From a checkpoint of a small transformer trained on Wikipedia: width 512, 45.4M parameters.
MLP neurons of a small language model. Each row is named by its layer, matrix (gate and up: input weights) and neuron, and shows model dimensions 288-479. Each number is 500 + 50 x the weight over its row's rms, rounded and kept within 0 to 999. Numbers have three digits each. A neuron's up and down rows have the sign that makes its largest values positive.
After each neuron's rows, "fires in" lists the words (lower case) most often at its 100 highest values on Wikipedia text that the model never trained on.

L4.gate1189:465573478605485407627523522542470484470531523464574560464490509464535500557489486546482479489456442498472553422513440553510523498491566519596539512518580509525439544515561604478465507439449558515524532577474539443569534515439514487468543475472446442540503587451533576471493439521540485516552456547574478530521471446515559462515530456473493485513521500450454427429515465421505451541587423551492539546449553459540439452448528484473473436627429605457437472488521457417491476467517441556358413520519516521524483541555543625553556482390582397466530597452585440421511550502526459490
L4.up1189:564524440640512534448530497563574454460455556546496508474484548433532568445462471563475461506492432451422438520533429527465563490413502572485546476487524527446595512539459592601486626529572523466473489582600522564407434464495481521477475492543483534498488510536489563516469475395458460478419498409460575401556520479517495468468424575539596566371561447514539440517600472380515461478461505531493558515488485520411480428550514507463500495539481541586501541509568539502520535429522548497465439444529482394496451502483542493487512546528459542526510487496504585498523408515500471459
fires in: "one", "each", "daughters", "another"

L2.gate441:543546472464517495491480587479530464469552543522495376493470425505485508457413553550525530504469542453477445490524406498579440411498553518534590518427544518440508538473468470451511415451474524532479496475480518464550549489438542488528496550408421488460430567435498608618490486536478463509462578463413534504474546477560383531461466515454496510609521519544540513468418488482535462403455509484571541438523473550450553487555567465519534478465455509485436521498477460510525559520568529475454600380524399568478504477448446465527459453533552519482567566583475480499428458447446487408
L2.up441:515453579477533513518453544529513449499555448500552477544487462414454511465494567479535519507495483542524454478476534449603499474423540474550541482411545523537510509416543505409518470504514468488482505533514482492521572550564551407480547397503490493444514507469453547546437554504545513382509610476509501500508465519410508409448432447504481507471434521512465464474473517541473412526484432499527488506514557523441525372517487425537507617564430490452455541494533435437546579456445541501594584439510449522487554485518414487496466521488492473554481541577512512448523511529444529464
fires in: "series", "february", "episode", "september", "april", "june"

L4.gate1586:450451533517541420533612598556499510547538568465407543465486549469527554467451505510481486446395609542465470504500535455511529510551501554500481526495582531478542490518457559604471560510458516384523488561615435486473491418549528508474495489443533596486424459443484517512498435468418487432416503477499525542491451551486615477508489506457410519529566568444541538488479570436497463482446507443420441591538488474427498444563407455507465428451569544543568517447532474593580508436468457494596552494602623521536487463506477441543451525466583480494519409521455448425404472591411525508
L4.up1586:433475481555491574466502523454533467593532494478400476515437554508479551541563424528446510403491484508453499528491545451548467609534442487480476457432488463536569440455454540448557378443601561387428489589454495460516484548501473547573513400499529475432461517510561522452471419525464590487431543501466497453558560486492447481508546416535394491460534542537417515582461530572421575508519563516502555426461457546619561537519420495517492517504537503437473428509545467543563491466639447511523442459447582450446387463433511583564490468555537562487543461492507472507476488391559436560
fires in: "medal", "awards", "votes", "became"

L2.gate816:408436536446489479535557529486490501457433513511526564432539526554488454505583452454525482559506367507446568456540523461470512566555535537646576485482525582447444464431455461621533515443511389490470429445506535418487483495487404657576539538517504492514485536552528542517512554549480491420593524495446524580442439477455491453429468493524479497507481592576552539484529539527487530388507534538495452457512482479428529429465515550514602489496523496472500513476541491627551483573527569357490541516420509517592472488484498440468556425508545505641487451509539531537523418545467567434
L2.up816:479450572525414495507487442498497519461466569537552497484545446483515508572575561481473422448540445518483459392542518534469438505448604580473527523455545497557438489423513489587512536515536457499437437394549528426433506468568480559491432544513494453536423467472466541501432480543514472444594527548469500510453479537560517481446492316546514460455543598435498451403587467558533507466554457548505585496523515550501510528502500556579438480464510515508525557451519511502455462571499445405518514461522470521493490544469591488476522360513550516519563552508585502497496547481535525549
fires in: "medal", "association", "museum", "channel", "guild"

L5.gate1722:533508514472455494431553510513463499447486491536550536475515439489482507589467474459499500389430539458548536552487506464549520457439364534513454417458489540485519439592579468494606499577536485453565504469461495529458527493433557526541476480537513457465498506510452658418616476499448568512559440489523537508499513597436492507563499490623479521459569458490468553414464421406546531458560568506443569512427496523559543395446528511521466515484510597489486460427499539476560516600539598545472506441474508507463489458520525540391501488482518435410536443490519512417516433454449484434
L5.up1722:492496460429563507460457656556524536514473597523539569529514466514438563590443610435525447570518573393493567511538476519480515500490449519526453480464522498461569539479545535551561453539535511586527447513391489545471525550436597565540477524541501546546432460482527489466479449530471482463595567473516568444533467463482536549381418488639499518527469468493571533558486467544411558496574565552402596503515454501439361552455432440503485522451502530502485513409504449577568475471569536533530524438503639582505457604476527452454484551538472533482503488486534533445515516543554448520
fires in: "date", "time", "length", "age", "dates", "speed"

L2.gate1522:585487481515499489474477463547551412425523473541521476528554500407596581484451532495416502483493487475406535514475541431443557457457426540461491548521578425484461526507484508461510576497590547465541568567462466540488468568517465420569509506527548478426544530508599524470498550484494618490557480504496491444473483517495521508545519517440631445468452563559465461564467487427460526439520417550444512514555531493450578441477552468525510551543483455454470583558479389507470480558473519518551598510495542563415450550475463538407481569468501481507477565535507511477479487578463580612
L2.up1522:550452531550420574591564489471460542535593533518551531538557520450555493464398484410515467572515526500476508494413593412446476513524454503376466398517486466464390491588463490473543429533445571501449407526469422514602564492513561529485358504534561461524404528465556531491465548401488531512482553433492462508504473482497474541522511396524501484591421577551468447523526464487473493442458539454441456484508519498443378494445566564435511512543419524487551573497440509597516437469486608521546541592493517526491504480476543509445540379479507498559410528562495513493459487434489508531
fires in: "president", "government", "minister", "ministry", "cabinet", "constitution"

L2.gate1369:479536521566560478495549611520457511431501476499508532629483487492511475450481514445534439612613450459506419475532464455479453563526445525508487456570439534531525392554513476472472518440543532432512580536463504498408474519551481550429429512515454438519475548403467502527483471533478645473495436512458492523446547539465539542498597484514444527494474467463541629470589504486515536533515447508512474489504544466485518533430442542424533415426519479494509472491494407498414561461478456469492570394495605451492511483564570479528578600418518401521561427450405490455489508480526440571
L2.up1369:463550504499592503543570534479418617454526494552486489534544555500477513506547555454566442496467489549539476496595456542506573547530548539498552534584487486540499468531407583434585558487522459455481523433515521458413508466542519535466517458395477420547538492501534456515499481557565557479501499555479502536477521381453585586497572548545459505514489461442510516586523541447469478563510436475468484559590588555552506572488425386549551564484495479413478462534428513566427515399568463511414567446558562511503493567580398521475519528506506396485561520453459446525533558573500511501
fires in: "awards", "votes", "turnout", "girls", "women"

L4.gate59:563472487519544486472480504475376515430584498593538543578487518527454448533432508554543538528462503567450588566504487495508516472481463499537468438354569476473490532519487535459488496430516516497399493494580496413530527473539570475499522456515493537511498466521494543513451544484543432455454382404519467453531492397580433515383459555460408485461440555575566540596514536428489494561513423466495501557440479443544450538451464545460577440392539453484540476563438571386481444479461459540529508432509490437540502404500478426374407471511512487481415510531536454477508515508572564448
L4.up59:501463441516515546446480573529570512519506535509420531501584563519546425523552508536521469554525569618530547443540463506454548493537531456456585527480508419595499488462492495636479530531582408574512486483512543458547522518557546474473539523555523482511516503467577474481554508546518476555507549438587459501480426538610522540502498468499503519505528448427399488514501578358490462559468540512509507535459493563591491496504432561422548511442558492438435523457534518435450591444477481523514567403547585445542466508541509511493578542405515462586375421452541450482511562390572387473
fires in: "as", "since", "asian", "when", "emanuel"

L4.gate591:516476478539515495464512486484434475359499472488549446526507569457513544481519596518485519511471497538499461575485454519526518476494401539625544505541531534480547490620467376440472468425493481485506465415477498495515525540543513637464472447481440461552417532511575615482496485466474401477578490496535606421456471531612462509500451532504484457531510555475484439462519514401513509512505528484487456505450426542612465411534652486522479545456439472464621480538403516499504484373490557386506448509585528481478554544378433544465563494515491583484459549465502436583490533418491477453
L4.up591:511418528613515489417469517503480446366571465522537501515542485555488398458544509534525531551529480414528576473446585522507407441497520569551502387605462526505428522514527463495446523556533516544484460468518479533509465547484496599458511528398452433580552590563485525557500488459519437467555514491462556526417570421522476521485520518498491361521440614459487440536573533499530480448423541490519488426481432430528510488537548444386460483434525503430611546581577510494379434490498585460542436507576503487470566505492491463564436446501464481555476488481493517481468531429546582457
fires in: "although", "while", "since", "to", "due", "as"

L5.gate205:509489525551492450424591454542454474460593414524479521572435512571484475603527490539451574460547532510496521511507636511490518564523444566582517421521503461527438496506549437483545569466578499543529459418534509452459490581537572436521529456518488552495513564463643512547480424469471440513494532435440527485531454527528585468495439581382470486506575567427607457507503501448527466456420603470577489467440478442510452533522513454527490482514426450502562491468539495546458524470438502427537432529543399487515416550433511661537479530495478520428483623506523421567549583542500551455
L5.up205:520454462453521473438492503552483508589522501510495468515563405556471602476503449516469472519561511462612441456539503508444453524591426486548440500502479431569428554464606549490477478399494560384501561487529450506497455514460482494566464479569503566552581428460452490568582416417547507540486576465464510602537554541512610448501487527460496450505529496435497525439441456521463467472547568432444405448610535456464473533497454489453479457503571509451543504483454529516533520439390518487517448587548575472603472516533473548568496485529491463586516544552526440537509541575425458445
fires in: "he", "she", "also", "they", "later"

L2.gate433:583495517572485456527467588518533526540466486490496470359477583504599459505544487425521580451564479464504515445472472500514436523520472649572553498504515510602429570568548419546531576494387453508484545481586565516477537547509495498473466543470498482522448540615452517485525463431489516502481554447512509456502495451524473493430533469391492553463514526544542474455605486544487553401542513583541521457464576437468547518466548444562574519499536409508452493481542489443492487437485556546512502396493424489577526435543482466436426512506467511412556454460445472397422495551474532475
L2.up433:394465557430570456514465483547503400455553491487519452458499562503528536545539534541515508415452565490517480541547479462527486575508546545468512509429519515442629540426423513543504496487421515511334413547456518479515572489441569459488583500461582461361463406510522431470488535411484534515624601461589408525534577530450547435434383557448542480495523536494563443512424554635519576546525479482470513614582503489504575497479546499550505447543526437461563533492575487458536471488492482515529524435500485513563464575518424425494514488450474526533461502547424455473550511503520513458
fires in: "19", "15", "16", "all", "18", "le"

L2.gate1029:477526402491419463553476449629529489561582580581432560537403526481547548505500534534520503471480570553432504528514421545544446487447615547458443553568401580563523461531489487504517567492438421489471457534450485392483454515575531528557481577566552497475556511476434459487463494490473509552498491514509526415496573596496526411446545614516466420533582443463483451525445523540494497469579480497508446553469421439499444523523431492462561484514472571541467495488422449540488421489408439545470528451509477468546473621547515418577497543463446414570547533514467543487527488520431588549
L2.up1029:528491577509495530511507450551526536538533531566464508468497457430409515498440548511530569538464570545459425550545398535575455520469497427550514534509498463477565467594600459518514514363380539584493472507434484383411569475493513526494518575592547469493476446402552494487514528574492495494603456563557535525490534633530511448473575571475461473482479474393556478506490458516473473499495470595488573540521485374508503538449487486466589507508494559478531528430435559569521418527456414564473534400512458521558454593612608517488589580492519540440610505480591456425534525460461538465
fires in: "mother", "daughters", "daughter", "sister", "wife", "husband"

L4.gate639:479447486429546462534522530466545611512521498509500439530443385506459535513535459555515549541458499519502570444578468545547489517573501535571529414551596545482469522455537486513466569450473547543462562447427489469501473493457515550400476436506565532451533519514427533553525474474469508499488468472547412525460507415530441505438457539485667501581511488460553495470478456549417428524384564502565452509599464485510470477414589475483547433441389506438489446526423543530506456439432466480578461476489450473524488573490406549542540472522510450490422601336593480461440531601531514496
L4.up639:485472445541602524521576474447573526439517543612571501585590436453485548447594488544528569500488567529557469499529404490444473491602543532572385535421488549576644483478544528512562477516531487477437488550531564504489493387534440573463526491483481497475554532523518535509403413486574543520534457516533463470573509471486447513496564353513532477476556516459418502434487491552491544485507551584534506453544496450406442393435554465506508541433523563518494460582578492484552447464582368604520452472418539529490512542471463452476523439435574536455437511507526513473470477499503441589
fires in: "s", "iraqi", "experiencing", "listed"

L2.gate1656:441522493426498467475574532492521552556429488514555434488513433519437475463478493465439458550473502526377515437480530464477447490473529573457466531498514582467447486470505480556502512512520571516523498375463514513469415498564506395526440575408445601482436431529589403530456426523546500617501466505471585469590503527477597510442501483494479513544583515480446485496475540497528519525488531470529465488523545497502449441422455522450498538463494451586484507502393411515467521452484498502511450406517452537437434476476580518498420494549473573507536512466485462433500449419581465489
L2.up1656:555551470510526464538482493555467449596519483488451477499460521522552499525535528473408578356462444501546472509582502534449511497488503473463529468505506506429520439509501499544519515492524516569426477520554477518613524482548489582421580482534469465481408529491444523537454473484534507468428433551499529527546550543541451500567514548513465491571331546534391463477645571569527519534432547502448425452475518509484461380558555505499514556543451492453524637461556394502510535535550568493504552533488556505540477507460535521432457519462439432459499506545462591484501497465529516610
fires in: "such", "served", "takes", "serves", "collaborated", "serving"

L5.gate637:458374489491477444463520554582495500428505416542554539450409543567493484584453506446442501483512512382483525472467416468572518508511522505503462410499509553469524462531475485437471506418478428539499570573451422466475527455511432571547541561581535500500491579385569560559442464485534474399545427507412570506478540495484531516487477531488379547415386478446512459512473466512488488536431494574455592570508471463530508576567504495600520589493437537588532475523560514472450561443414485483472522457485460498520479563553468526367532400466511518602444484527524501496608366569450499532
L5.up637:565525494472507492470548507469553541433534468428330445495597526445430553550484492497537461542470465450527454514500500514511513602577476449581432516530436541619602556548510464490492579497371501489446451472460525541542479465562478491502527489522517586517543558480508348425501570526498539420539449461519537444563444556486458505508526460515520519487475506514573451486472478537503553587586446503605536552443505471411506463551536542457524462450520572590439471610479494449524470509455439545446473470518502538465467489554543488499467540555531498468461497490561424398428474565534421475
fires in: "part", "medal", "member"